{
  "n_kv_head": 5,
  "attn_scale": 0.125,
  "optimizer": "adamw"
}
MLP neurons of a small language model. Each row is named by its layer, matrix (gate and up: input weights) and neuron, and shows model dimensions 32-223. Each number is 128 + 24 x the weight over its row's rms, rounded and kept within 0 to 255. Numbers have three digits each. A neuron's up and down rows have the sign that makes its largest values positive.
Before each neuron's rows, "fires on" lists the tokens most often at its 100 highest values on Wikipedia text that the model never trained on.

fires on: "on ", "e ", "in ", "at ", "ing ", "lin"
L7.gate716:132064132105109114095130159149105092132079090130109159142125165099146117148134162100158153152098151154135132116143108098171136105129104128135116166123143130096137097189156106105159142123118102156163104145141102119112151146117116129124140114150085117133141148130125109142109099130170109111094133143118129177116140147138139062170141100108121165085116156104130100116120073124157121115111131133132119156128139120155153134140156074135112127178129080140111116105128151117140162075116128147139128136123078068097141114096161136119119147146123112148150171108161176108127108093078122134
L7.up716:116156162131101107165118154143104129128110090148136120148115110117173073162122116105156113093131136109172111072133086145145173144134108128144131128125129117114135075171143117081119164135107129141173154148123128106120139136134145158154136146110117120118121143164132122137195098095113140130131159151105116088153130160118118109131146141156106172130104083139172119115130153086131086148100145126125137193156130141129157180125159155110139087130167068144123104122149130117098108133080115103110150121113069120121144106096130076132102098120108129142170177132141144121129115134142166123

fires on: "of ", "between ", "from "
L7.gate673:119122161101140112108138166149127105171111127137117151106119102137115084122107086123160074180115109112108130128109131110119128111159130152129150122136128113150119179168120105133136106122126133106136131132115136161109115126128153087126137130164159139098173117134142108130096124125135113119179131111122067115179123086131124124077144091149150126125104132171172116113127092135132135096122098112164090127145191140150110103135154105159071128126140087128153118153155122136117135115143150104132148128163107148090101143128127134083110169104114086118148132209121104140118121156131208146
L7.up673:140112146120134099106115099095104111157138117138099082099091107126139139187136105113106095116115173133107130153114168105133121110066145169156151128109083157119145129164103157164144132145127136129121190152148067147110186072130137084167160121183107159066103149149122136114138127122095099120115137138145147136114133133116121120113117076121114132163120114106123161145139160150145128136146134152145104135102106111151184092105155136165139141138199108146099118105132155153131150099189151089170138127147086084100144121140079148136148096160176112143143114113132139143131133110118134154

fires on: "| "
L5.gate76:113109103107166110089096115133168136141110129157119146135160153123122172172106113146124125161155097153088103156126166116110120162101114134144134157126120158130153101155118178137178120200123132120136140144132127128107145094193156091142182138136153133165142142145116119118130147117135097110119110085140109141130119120129132139126105046117153135119060115182123139121139075141158108150129117133145152103113125121154157139126151120181107140095131132151156114151117145113125111146147131147159123126137129109131072131143144140106103147127122100127147135212166131143114117102096156119
L5.up76:119133084119149158110094147110150149108149145091190130148202113113158119172155112182138064164139112106166148157136119092155145132118134142111118142160145140068149093114111156116149107119114148137117132130118097121128151141152132165136144092144138104086134139099106175120099130115169117121130166073140116145128116150153085116120167120120158103118104150156111156113160138135161100121112111159121144087119089152101119087123106146114110174095116094112132152163126101115117130141139126115149132110144152103136136183140123129090141152105108123108168086138134182134148121146152141089

fires on: "el", "il", "kil", "u", "en"
L10.gate692:128138139106101105133135131143134110143131135117143109114107115111159121127100106097133115112165080159080148132153127162117135144099138142129119178127116125135134146098133089153113154140086148112147126119118088142099162128145147132120162184159080105164129126114136118125156149127120139112091147115123178095086102152098135196138108096108156160141149114130160137176124145106133136128088146130140128122143153134100123107163148158171105151113140106128144093149135121105070104119102115178149124123081113145122107110176136096131131130154141138162106124122142101139134170147113110096
L10.up692:145099109121163072137176118111142129100148125118124118162148156147075156164154168052156169125103131134143105109147134150161160121136138085121124091140095095136113081146103136119145128140098160139098132123103128082168153110143101109118117153104111124159109150164133084080125148144119121136087116121118107145133119114167161128167151151150092145109118142123116165119136106152128149107140064155124153140147120115151096134101100136121088132159091146113115129156130132085084103047140156108136112145117092130130165139098159105103121141119131069086153166143127184130094146100150120114

fires on: "| ", "31", "42"
L5.gate312:112149119099140111121145122124186126129114105100117092175150137155168114138101148129083130135132115150084113153097205113138145161083137139152169138109135125134138118128107169160154116191117122115152131142160106131110149088165145098118142151142169113112129120144148137097157130088103111127164118115098129124119154147149135167139094106106184127131070141148145130103130112131144114117121130117130137114128142147134205118128173135151128147117113138142170130112114125077147108135122108114142086115101110081108072104169165084138110109123142129127127108155130141156132130130142148137
L5.up312:101139126102139163147078140129161163092098145091186109124159136158176103139133165162117114174109096156121153144154127121139165107122127130093160168125120117133173089100140159115150129122098123139156087143123115121121166095177131154131131113140102124126122155096129160147102141120093114140126124080125125152124132146149087156109143114120129127123105117138116146127136149100120050098111102155153133142118042115139162130111134146100111164113133119116129123143116138169119156144154103129102139128134146104125161123155122136079158159152122144121174111146141149115163131125159137132

fires on: "to ", "of ", "ed ", "edly ", "using "
L7.gate1150:098163112069166151126092115136123127121091087158130177113151111191122136149126109150081122136136110100133165127138161122122103169120175129165151129179110139160108174146143120165156103120100125108082114142131160122114134158112134139127122124082144120136140138130118102106127179141138134129129126110146115088140115101070128083125141109118114107125109104093145125095125138154109155123144102117163092096148106157127135104102152132125161101132117113133164083129175085108110109129119131126125119105115140182116097147101137122117122141076131128132141094154117134110112081137130156170
L7.up1150:113100160153121125090133103135141101133140092121121155090127092168225143104139173121099125090099157082144161125092130126110162123117092116177128138133144087158110143121106130082164145118108123114129094140148087115141089114117099162073158123103143161129120164114153128117128128131105139098145148137118070149151142129142099110128130159152133112109184139114116112126131123160129160144163103147154094113153155165145119157164093105127139127131158154110158114111127180120123157122122132132081140112120099149102135128096111128151124111126128134154140134114141126106099121133115124223

fires on: "of ", "ed ", "ing ", "6", "led ", "el"
L8.gate1003:055078159137112152135095136101146121111108117114102098089120096149110137144146118097120134136082091100156136130159092123121126062102105109135127087153152149122123142113168138108167131131129130100119133113136108120148148140130059130161129131113123146131114095157112141152133040175165139133152109148098091136106126095135153105147127131121135153167106117111129120140134115111116159137117122118115104137109109101128158112154077144131113120145136118095141086171153142128130106115134130142059084137152115134121142112115114136138129155135108150113143093136166136110102118120147112135
L8.up1003:110112130127100143136107177164122153120111139137133106172122154161066141137145110143134105167151131133123095107124122142118131152085141092119114078163127127100171118111097102119118104136048140119153106130112101158101133123156178164127122120133159141097096106081117103110117135111116174099105121142141143086110123111097151149085150083139135126133149131144119123156117118116095111161084143096111089130133092119120105106165156139107131109168150147110132117180134124140104127117143138112142126145123126168129194145162139105149117125113127142143142121181149091096124121143100112121

fires on: "| ", "wh", "before ", "d"
L5.gate466:107129115096149111120114182113151128129112107135127098164186171160174148183077135157133116140126110133093108144152153138146136176128130150138142137123151149108101111157111160125200112192117154111106135109139119167111128099159143117111158136162149140165161112155139124124146105097131086118145144113134137142136136139120120157137144072120154142120055145156128165161128085154118145122147121139128152097165137166126146131132132150119096161104142112149122137138123117121113101146133170163161099095138101111133096149146148109079117137147115116151142129192172152106164096133109104073
L5.up466:101139087103165129106104159138171108119154144104209129141152128130136129144137158175118102146159093135113128158129143084114177143114113132127161128151141111120150066093086179101148072146125142158162112121120111161143091103129114161144140118114164082091104112135086134116091151108132128162130140057145129140139115145164085131128165100146128111125081111153131131135175147109170098128157111119107117156112074124139120085140143134132132151134133095085143093161108101112128142121130118070132128131153103126147130135135157135094144147094111118098161085142130144143111111122142145093

fires on: "Red ", "ing ", "e ", "itar ", "Singles ", "ate "
L5.gate1060:110097147130088145129111165163116122127067143095072110105093144102117098157093164045150141136119131147131132103123106097145106083123163170137124107128108168104133125117120142132107132138133153126162125130156136139138140100125100082117114130127091123117086178119116149107140147099124069099140129121112118129148178117118131165142141139146122132135142153111129080138130132140164128124118156151179146178169176149139146150137138128119130097159159099121103100141094093131146142081161127114097085120129129119167148118105106114144126112141126122107106160137176066131117158158149150115
L5.up1060:146133117105135109112157117139092104110102119094114106138120150112145131177068114140105124118156114118145149137114099115106123122125132146128150120117126148135113136127120120150128096126157154157145122130122139186154102110124112133091083101095113076123160103133111119135142134120085136123110124123137106127155113133125112108110117154143109168104129170120133100136126121110081095177138166137181120114142147135137166164172172124120140102134132113107080164105117135164129117120156104104129160084156121091178078149077104169165122101087142112164151168139147101125118155119137113093

fires on: "ing ", "retur", "el", "recep", "reti", "ending "
L7.gate740:074137171128089115093126170115141129104159115146117134130135122151102116103140135141117115120113114083100115131157155187134102084075142112142142119152182126104105139114147181152118154094132102146170178106141138146121152163123132131093129145114168110147109142110105142124131087091137132148130120126139150086115207154187118136154151153111139129106185093060145099145120113128136134104112136154139122145144153140147116128129143114106161124138087104120137132169145104115126129138116115158141102142176148084160130127150134159145157127146161134092133099137141113162107137122135097159
L7.up740:134115171126057138122092104149156140106167126160143165140146142137099149126135112136111126106166089133114080119105095127136094083099149107106125162192125094114134106089147166139143096115146110127151091131107171121126112111124102102131105152157142120153106108109084120097114124120154127112090122152099119136109130135125149120132137122130154116102102159120113136133144123100138134098153103121115112132121103115119093117128099161092103121191118096151163088117113113117079131120102083152132132150093120148120145137155152148073124115169150143134148128160159128133147094153131104101

fires on: "would ", "At ", "ning ", "did ", "iving ", "Under "
L5.gate571:191125140134091139105101102089150120153119106145156142095105162130137134095160145114126125100088182160096090124101105079109161124118115180132083118182146123133115102200113136130183165127107100168102157132110145136076131130123129079126150117129179098121153125149115107120159102114113071130150122145131137142131119096119112153166148126148144132116091147136119071158110120130119119118172138155136124105128087112128147141120144126122145141141105108140106125126106116084116180174116117085113147087110151131132092131127132089112122149123159117121100123128147103112156098122129123131
L5.up571:170124153145127159110079124108112107170108122106157124096118157139116121097185137095151143141120124126155108115138091130141120117173106162088105122168119139120126100147153144127144133093109109134142141143110130161108103113123091097113112133164137124095157103129154116126079075134125133081145146157122142152126089098174147099173174147138122135098133116146128093151107139141097081118163113124109057095114062135082163089148107129082206139188134116124137134100091080106124153162111137071127149077134134113151146119125167123125113145131141142138102074101112119098162134114148133118

fires on: "would ", "will ", "did ", "quali", "with", "def"
L7.gate583:136156138133110158116122119160121101128124111149157111125135154149134134125138141148140146121123169138165141093124145153116143102073120086131118114097143121136110107107137175067188128118108087132112138142134140140106099140121141100092129163094114126149159093187116133107144094148172115156137133134128151102160146115109147101114101109137164133129115127149094125093108120118159111125157146136145100080103131092149158142160093103113155086141102159121130125142132172148165159150097214100138154103091112133082117147190130117111129143135150109132123105138158147131129135114147156135
L7.up583:151105098149120132147159128120103139136123082069122124113148141185178112141101156123095120123156149182125128093132106121101143163145196127118101125133151104131186104071145132126130073094108105157129149123132125089150145134153167139126117110116091120140125120121170105113139128110158144125130170160129111153161118150116135176113135135169089126130130135112143104153126135114152117138091127172135150150143109068153139150139156107105140135138106151115078098091145096191139144123105115169139132082083113139128119112170158097155130143150140149182091146132145132111115110120142102129

fires on: "| ", " ", "; "
L19.gate284:131134112135146086114153119069133093115115107157132104127141176152177123154135166071124179152131133146116130122079097139133129105112129136143166144130136130115103143119103152119142157139107116131132118117151150112177128118147152108118138130154110099145136111106110176124134124102111098147146102107120080153099132099122088112096151142072191117105164137107152095129119101196150138125124078148110103152167126130151103146145146075073158098100139124133099097121153165085095158135077134075153122129161101143115100120172132123114145133126087085110137152163129119099096109151076114128
L19.up284:135109135159120078143171090105154109090131173118123096118108146127098084146149165120095147098107154108111146128121108106138196097105112138137158150121137121110109119100134172133095132131116095117117116112139085152175160166136100136118142107123147119164143125128089166110140111172105142143117166119138126157116134146118102119134115167119146061115152150111109138139150089144157158112074122135097126177163147132136112133142146108112128138158140120111104131130110126103122132134101155124114110141144120135101109110195129140092138127146130165138144120124124166131097147149139103106

fires on: "are ", "not ", "to ", "were ", "= "
L7.gate594:124106127126121067102105122096131075075151114101110101131137174143160120143089161127126127158146155186098098120155125201116146126116139158128109092096185188116123145136098126127147145110112108129107126157104146118115116093123158150112129160117114168125117090166157099148138152075104088132111076122124125151108147137098133134150110096088145104144082114083114113116084110144160093110109144110163134139137110098183173145141157130115121115144140149119127116161133164113147160151122125114131134104113076130101140131158171151117099111133107135169103140108176091132131133109088104128
L7.up594:145137156133137133117154128127136124081157099142092132132134142156105115106085140123176167098129124129134149138154114163134107127146108140108052106120135123128114114107154129101097132083100157145105138092132167092112083137127098120097135115108137149150158139119112085132148113111129127130166137137125115130106178153156143101133174127083130086131116089127145109113126122142136126128128147116132092106111086105123140098091119132069150132155150134103078158131134142137147171156135175101111124122133092131138167161171138112118148126147118170134101161096140141140150127116131105180

fires on: "| ", "- ", ": ", " ", "from "
L19.gate980:139100143123130119096137124095105117122139096115122107174130172164135154149133111086166093141132115152114106105085118131116173087104138133114144104127118159140129161189090138095110154132116105092108132145063076140164136166147125099099121107118148156121148106121116149161117095131152097165135108103101127155108151154130139125101096126089112067123143139118129121142093069128175143123141116165167144103159134095169151121111158088087163140096121112140160128074166150121105138107134114122153142107114154125120137106116133100092128098143137114138121102121142131144098118128112111125
L19.up980:104149148167160144118122102139095112117098113128087106135099149104154140217159118136103156120090124162102118080131129111129151105125070091120122105122133177073114170102121157121121155151137146128144119116095105136131139172136140148087142138158143119110146105181096127123096097126131144119130117155106106175128153169085135115083118166144149126117101155149126150099195139149134107129110078115170121101104153163146180136134099140151142103116133165084154173101122093145100147105083159103140115100100152168109160106137107128125137087139105117121142149153139156166125154115090169128

fires on: "ing ", "ed ", "er ", "Reg", "reg"
L7.gate1038:160126153144142136153092096091110119146137044155145095150123119161137082175136148122132098118122164136132133115142185170150129124107137102117132102140112118099121096121123165124203130130125137161156168162104084158114178126107105094146100132110097140128073116125130131114161095152182148125111113120123182161162120120095159124090139154147117180125125182143149152161171110115123130150144119137129153122120137110102116184132135131151132152137128107099117132150167134139165141121144172142121120094134117103137161124121193130102142107152110142113131104159107156131150125150131104114
L7.up1038:090147146144151168127117136138153180086131117138129098137125160125105073131163116176086093075110094133143100135109160132133124137112146071130130118143102112148160123136114120110126127161103138122108120116152145116146158177149103131127124093104139110108125119110103161129125113149142142110107174120087097100154126126139121069121163143172114120110142138138101150112137115097124171181133137107136153152139119115136108149164131150108131103123111157157161105169140129116179115105159183109098109167136114116140073151149175113185117155121117144140141116187124157119131150141115080121

fires on: "and ", "ers ", "s", "ough ", "ts ", "for "
L10.gate596:092163095111128104134117153145105122109140123135086095139093132101116167147081118151137143123119142129070065147120125159113137194098125170124138176130120122108103134110119135144146134101112139098098135132151121135129126134168135106115116108085152136092133174134149094155177120105114118177161109108109118103114134165150121112115124162129188098134099117103152165149128108168117090116152110108113094160140103117137086091148132124093127150148091129133098133153147113110135162147115143103125167110168112143125155144112144123137098123096109131169117144144102095179146133089114100111
L10.up596:133140086119128156152109099083107129133123126114096130132112163103104138135126100111172134103093135099137097110101148138141103117136118072141115111123140154080104104138129115093139160128134110131101166159140070097103132135141148119138105148132112126101188134096127126140137150150138145122136145087138108130133148145115166108111094151118131070141123133205122155116116096118138105131142146109083150169104155091142119149153114128087111112155136173142146147176107119141175168152095142167145172148106148126098083108104156104149124093118157103140124155112128151098155179140129127105

fires on: "| ", "wh", "occ"
L5.gate459:126113109098155130113088141167178159112122138123160102151160169126179131158118148128099137118135111187092101130101192122124150119089126157155144111104118121105134139140108163111168122209118118117146142106137098116117129092167151106111171162141178150125100125151150122120151128093122115125140129100130144143137120140145121146147090079143147144147043157169117138141122077129149129121092120139146118084187142120164151133124141139119112146102130116149139112100130110131137133135128127114178143109121137107124074149155127103099126146136103128150138135202161127140161134137096114123
L5.up459:103140085122116167109120150140137120101138147099203084111179133111169125139137155199124107137154111108148118131172107125128174116124116159101141106153132136078144105118135160113136120140121148090149095104120120116145130120147118156129127122134127107103136137152097189121087110111125141143101159099124112144112141126132070116129131101117149102120129111158131118120131156133172078130138112167135131132155060156107145119132118133142138139117142098129120120164120132116136156126127111105155174147096114093128148142129098123092140185120127109102188128129139159107147136156143177129

fires on: ",", "Sim", "†", ":"
L7.gate1003:154143145067103143125114180145109130118104116114151139114100122131119139117124117130099138177164154121135113125119151116113158141109126164147134096092114119126124162090090111149183148102144137121104172141146081103135140156143105108157162135103153145094129120153145139123119125147127108111133115115113180171111166110089090144113082093086119118125080112162164177122138189109176158124143109121144134122154123162152130151123118135093161087122102140085151154161138135158148131155108129114095115147152130120112177089135158125102128093116120110119135126121129113120103110125161145117
L7.up1003:119112108118090141097116144160119156113152171129147141156116087130147129124116127093123158150171143136130096139112131107133122165126116117170092133143118134105130158135114099112139103105098104096127154108145110127152137113145125087152106116083122109143152157073136123135156105152150103106074148128120164147127120098138141124156113120133129114134102125176122113120141129104134143136162125151156157109169140110110098118163141136137155108095100144082169110162112092123164130150116131156123135146097117143113164106109200112132121072146117139127145145100117126124157106124097132134

fires on: "to ", "= ", "ing ", "could ", "would ", "with"
L7.gate571:119130175135069096125153096070104109108128117128134162145146121111114187165098137096106108145128171144135128141104130170159083149080122115111126102085135134095134112109148137149171171138149133125092094121159114093142131162150123147102139150106068129128122124131142112102154114134105134135109144106167085127134139149130152163145124133116172108129090086091098085120101161111168119150143146084154129104105089104132146112111092116113144135086115140143097143114130098092179118142128110122130116118121090125085101132183145106081137141143136149124147138153124145130106148153130113131
L7.up571:137139169152109117139140072099097111105131146121133152117150119163119124123115135088140141161113111120161139113101142125129112109116130104130121075125156132124114140105136147103123126124070086173099105123096118117138126149132114169076135118139123103166132102143144108129160161086117125113122155134161060106138144133109136149131118173149162081146141089104080117129111127137155143186132094137121046098122129088140145107066145134091130126123132135127046127141096134140185115138110148114105100148097153115121112117138149137126120160124100094214106157097137112161099095112124093164

fires on: "both ", "of ", "members ", "ud", "ents ", "either "
L8.gate660:167141169117098096125146090116133137064113123151137112140112180100150140174119104114108104111121174123108148132127115115109121134095101130128096134111127186126134134194123155130143116116090148127136080123119105131114111108100164111109129129144129137117147124132107139114099139161110070146145098126120148094176122135103136112074141101109161139127125124153092134090122116137112148128124176155154151102143114139136138144109162119103138118121174109121139171092116145126154158121108112114109116167116131085070131149152117150115113144149113121105131133113129107169147163098131146165
L8.up660:127126187123091095149138135122100168107119115125121180089164122127105158151121058150110103148152133063152146181130142146142110161118092135125164111112136151115176095133139117146130112170110119121138159081166114082118103105118128075129162122200170149131155095096119117141105103153145131114118127104113086121140108120113156132095133115098120128148095105114137120138120113082126124115117118097151176167097131145106138090110111143150113161115155104104138159127133124136109132143092085142087116105111098110139123134133136150106121119114134104081113139133088155138104134107140136114

fires on: "en", "gu", "u", "y ", "ign"
L13.gate630:150112157109093130144147120117122159118074122132119162165096095153172142115134137153133093126123159157110159106152106125153133103087122148153135125129102156130118138113107115135128155129139144114129129150114100140132150134149115136133121184129150140115123112112110110142174161142156125123114140112112087153126207130138120157132125142135145091111182133131115159113140053127121154115093158137162135126097170177135120148117154132096109147112130151169120142178147151142080081124137130161121168094113140127073107118151112142100140150162124164133138118166126140179172148137072140096
L13.up630:163142117110140150128143152116123146137141108138137121172089148129103131069128174113175097129128152122123138069120159112151141133146133128146151112121131090098133089108109135116080137151131166161116166127116133144117121150112116120112122167099127154142097094114105097084077129101122141142111105111100130107135154147129128121123134130138110123151156161086109121125122077156129086139133108130074110143131193090168088151104127108143133131181127121160148114204142149156155100129136120141130143157134091140102121122141118109096129087103102161133131163177117157096132170160135142110

fires on: "of ", "for ", "amount ", "to "
L5.gate784:140103105125114147122141163124086110084112126134137138106133121134155132103128167144107127153104162161138130135126141161138138161134173133143130159139088128130101096080139123120117147130110125122106108128120152158141106149143134153132156166110115139144162159147102115124130137145118128133137124143098115118162143130090160092124128140184115106074090107116144112122115153146127095133158122137143125090128123155117108131152096130134092100141151132155143110199137136102100168127111151113126117167113122153124098117184168096137149098126146100115139085127117141130116127142109127155
L5.up784:119107116147095091129120126142112138128130107143127084122113104092132143114176106128143068109118144108120146122175153126114108136135159129115151132154151099126110140106114122121135108077133134108149141149127084122116166109118088133125131142145077170129110124133112138121113111124117124118182095110172125094108152133127108136133125143133114106109114151107120152136106131146156121132108084167123132084119132145122109129145156118144109120095119137092142111101147162139084131125151078118114127157145149143148152140116148147147143184126117086116099127116139163135120100157148163189

fires on: "of ", "e ", "al ", "et ", "es ", "ing "
L5.gate948:109082146114149134120124142166129131117114110155104123138123140158142124123180143145128103086135122147131133116132097084130132088152146104146129069092129106131156162140114151131104137148122147080139136108119082113117127105121126133118144129113088162112091144125125172125111103104142100119100142142142119115156120123155117179144089184100172095151157136133175130132136156116112147130124164118100142124145157121130115109137109137171130088120137122102139131137137102137116134090176130144050112133131114154128171108107100113152149116113140119125138114185150131080107076126153122126
L5.up948:101138128129124114145121134110123108103133109117130081112083097108157137169126086148174100149110148114163152100153110147118107101100116087127119095150107102083137146143124168130141145156115153083127095111152124098130138151135113159156117116112140123118135190133139109102128158167109132138129144112139122156169137120127134153153164136138138173145116103099110132103125092091134137129117133114144117109140113089128156158105144151130161129109108147131097137092125143121115130093074130144102118130112118151152141134109112129142104119168102142192151147144144190125133162119136112113

fires on: "both ", "of ", "ely ", "between ", "Dis"
L8.gate534:131139155107107097115131120064137141081133136151149156126104135127171150177092114146116132106127133125145112126134174151164133120056108134142154111139082163146113110132105127123139125115146136110095140129122114153138126097109150121122132155152151109109128139103088143084087066140101136144139094114104051121148099115123134121133128143126196093148124141125132171112111088130120138109098082092140160167100130148138123161077112105115101156106187131109144146137137145145100130181105124115133130104175068088091103138113121113134114105134123077092153146156119131160109170103128161113
L8.up534:157143163115153099105143106101107130090134141147099152092141116148113091141147132109127123127159170130112184154109127113156124140106096143128090134136085134122172110151123144124078099121142128114165133097155123115110103128152150079130084105147127143094103099122128118104085093134107107141139096159158093104144111143151139108124142110140154109128137115123166105115142112123083119139110149136142160184079145165125120110058132135134130161080169097107131162085146148164158108126141107114112107134127119099123132136125108133178114152144159141124124113109093168119102119101189133134

fires on: "to ", "would ", "could ", "not "
L7.gate499:125113125091131100103149093101144120133124102125141125126123146136165148100130123150104140143125149191127094150104125105124146130089168140127143110112119105129131160113134124105184142148139138162091154161094115133118119112159154108119163100135149121099150109159130133108135121100121107162130101108090110155114125116116106107106104082127155080153103122094100153131114122122172123110143131146157130112116111125191104152143136110131124128118093139159130097149136134102133140152118159113143138126108080104102120108154131120092129138147125096162166126116188130095135139127100128122
L7.up499:139142145090142171102130103123138147161147110116103129145156129147091108117133105134143145089118163191157141146102142094114108124130146070122148091115122109104163106125169102116117124142110109151106148110073119111161084121127142118110144099112152110120141150139097147131112165115181149125122171110112136144102139124130114113102124132136137124130134137119132150111142135089157155155158139155126090124102059129101129106122125127067161143124130087138087112088158083134165164126089166116105126111106125138150151126139121098129134130103123155167158135071133173063132112094141123153

fires on: "of ", "to ", "in ", "before ", "ide "
L7.gate303:159119121145142171125149115127160162122103070152124172154120110175147152118103185121152138146130156100137139159076143122076123152096132076096160132090130147127152079135095128178168097113124142135140114125153130093114125159146130103117169152104119114131116136116108103136118121087088133140125124124138098122132124093051132128118105107126159129095068103116128117136109096145103127131107120121173124113159114125116135148117110108158144092088116112136170167164135132087116159073124143121129148092123083122087113119121132131080144130109111130129124121172143107126126123131109170106
L7.up303:145091109112073136121132136115127129138116095149116134105116135152133119110187108121130151130119156075195150177125129111127176090131177103113136089132145126137147114137144156173116121111088151117109130114116074096129142153119101095117140151096141144146159128122099135127125109135141158126140108100165097138139122091114129116105145116112106105079094110144107114113146137102114116133122108145176115098131128119112136133086081127110090148091143165076115124122129131104127160092091146117097147085123119121090141142152136131147144165138147090142084118079116167155134138135132120154

fires on: "| ", ": ", "– ", "- ", "by "
L19.gate855:134167146124134087117146141133138146130117121116171136114117139160136131098140155087093157118071122148129148106098091086133157159135165150127141164140145121116109174139089144149155158142117089125051148144107100154168114183097092118083117087090165129144132116139113121118111130125132122168101125159115095150122142145129138090134135152076111124076128151134076094134127083128174167136110099123137109114143106098150151102151114106132095095113119084117109130078130131150111099139178145125115133121109123112119144112130168153091140089106139129111142139108112120142127123138093130113
L19.up855:120127128140136079113148120123137131114093132121132110086115149152118120135141081152153092148136152142084115198129078143125089106131125103094123135121104096114129132121137129140118127116126107167105133131133125102168105131109135120088158102121149143126099088168092121149106087111145143108125120104116115167125162150102135131098116136116119122120116098120125115090153096148124150121135060142132095110096107134146126083129117136137081144126079161096140124131141131116139131132162143066142120158158137088109127116142170155115144118117086114098150139167114095086108139122161099089

fires on: "a", "al", "and ", "s"
L10.gate924:171130096138132113128165116159148136131124112118108108121088092078080155141122157138164165127111097119086109130150132158114157156123126136129119150134122101129073164150128132106079138151118118155124174122097106082127139160107127137156153157075089173115166170078132151112159120151111072148109078142103121128135163141157102168135097131122106082152124133144124127180114142148150113123113106127108146150164119135154185101141140140123101117130121115141111133166106130099152107139128154127106174124133086133138122150135159088124126163093150150183120143120114115123088148116126124121
L10.up924:110140131114123109139134171167090135116102075114094113170112154135102110120135133116143117103152157120120126159102158107158151182148122137170100178099096149137133131093114106123090119158106135126155147131106045142120127119168128118103082138150104126052092146119167138133124143126098130132161131100112098132144139177116132110117143174166126122096098111169137135105140115126116121155141152123143157167150141155148103107116125137127094091145138136179165162134120094127127161150105125143088145116125111136104118115130088122121098121139167130115155114145152139133149173167112128144

fires on: "on ", "23 ", "p", "av"
L13.gate1005:114119110151138141126138125104182118136109123159102105145127201124108127107166142079137076130145157133103099103151118135134114195120166090162125091143149133144101101091104123128186089088110129141151090128105094158105129162161157145122156156122110120121130110153124087155126120129161130139102116139102127167112102109119136126155155110110139083125135159155124137118097143134135116104133104137127133121195136134166124167111141088065112129090132149192155131112104109122108111136182147129133138140126097092118108126139104127084123138115116097152140122142132091162142129142115123123
L13.up1005:128112124130105139139127135154136169116162107139135080123097115098111123124123124121126139154115118067111175112141151120102159180113105112119110116086140133129096106151081120116148122145117106094109123088109138125114133136125108106154177101135144118066105141169118166148185137135127125129132153057109127145122129135149127153113133132158118142119146109156139207130149153144143193121149134132127129145159104149131165126102091136107100110106144126129090134104135134115120120151146156104143110138134124108122138152156113116113128139136117090141105108133139166166119136100122123108

fires on: "| "
L5.gate314:108173102105152114106087119128195114092115131108170124128163142116165121141113139138089148137114121157090124153107182119114154154086118137150158138108101155103131125123099169153184131178137126116144147114139112122110149083173135102109160152148152140111148139156140147128161101079132085121146142080128138089099110117154133129117092063088166137086039129140132165147107101167161121142105116151155096096157136126152162104116138110129106139105136106150118121134099127111131113152153119116155111106131128105129071131172156128075106125130121109118136133166153107113119110137128144112
L5.up314:122113098123129145093100138160161137121131124110196092140174115099148131182118125163156086147131088137115124174121132120143170089107131111117176127149127128084148072077127187110136118116099145137128110111115115108159129125171112129128127107129167148122119150140123184122118124144121112163137141095134116169145118108132100140152137077116129133137080123147160130108142128132132073172113072148137133098111094162125138102113133131102158175096144081163113122111099139127128161128194096103150140128092118119121108121148100128087130154142141112158172112154179137110118145138147158105

fires on: "between ", "both ", "of ", "ent ", "ing "
L7.gate915:153146160136162104108124131127131168106145120146128142128126145154093123162102140123136148138128133100111158154107135095123100121057139167121123145144065156114124092150134127149125131095121117154103133160092114158125159147132134117119130082162143164108130125121105116122072124148111078158167091159105078101138136125095147123103140063130093121133098140134128146124103149171114147143113126128179119128129091083123165141133131141098122155088173118117141151087131114138127116161124078100122141152164124099086103118119127134134103130115141105120119123133107141132162124138142122132
L7.up915:122136185130128146119113122114115132139144133116110120120094092109133121115093088117109079166112103164133142178117132138129116160124116138111165142126089104140138138148087166113115154156144090087078126124120138155126107106118131117130156180194078118116108110153122141118049099150123117136205136133105102108127144145150129139104121129096140112160123162151115151113135117129112159115088106122165120131103174137125098101114143143160095133149120121138148079136138118171102145159148145142125093088139114108114145135152125130061112130107129106142129135173116146180155144129116146139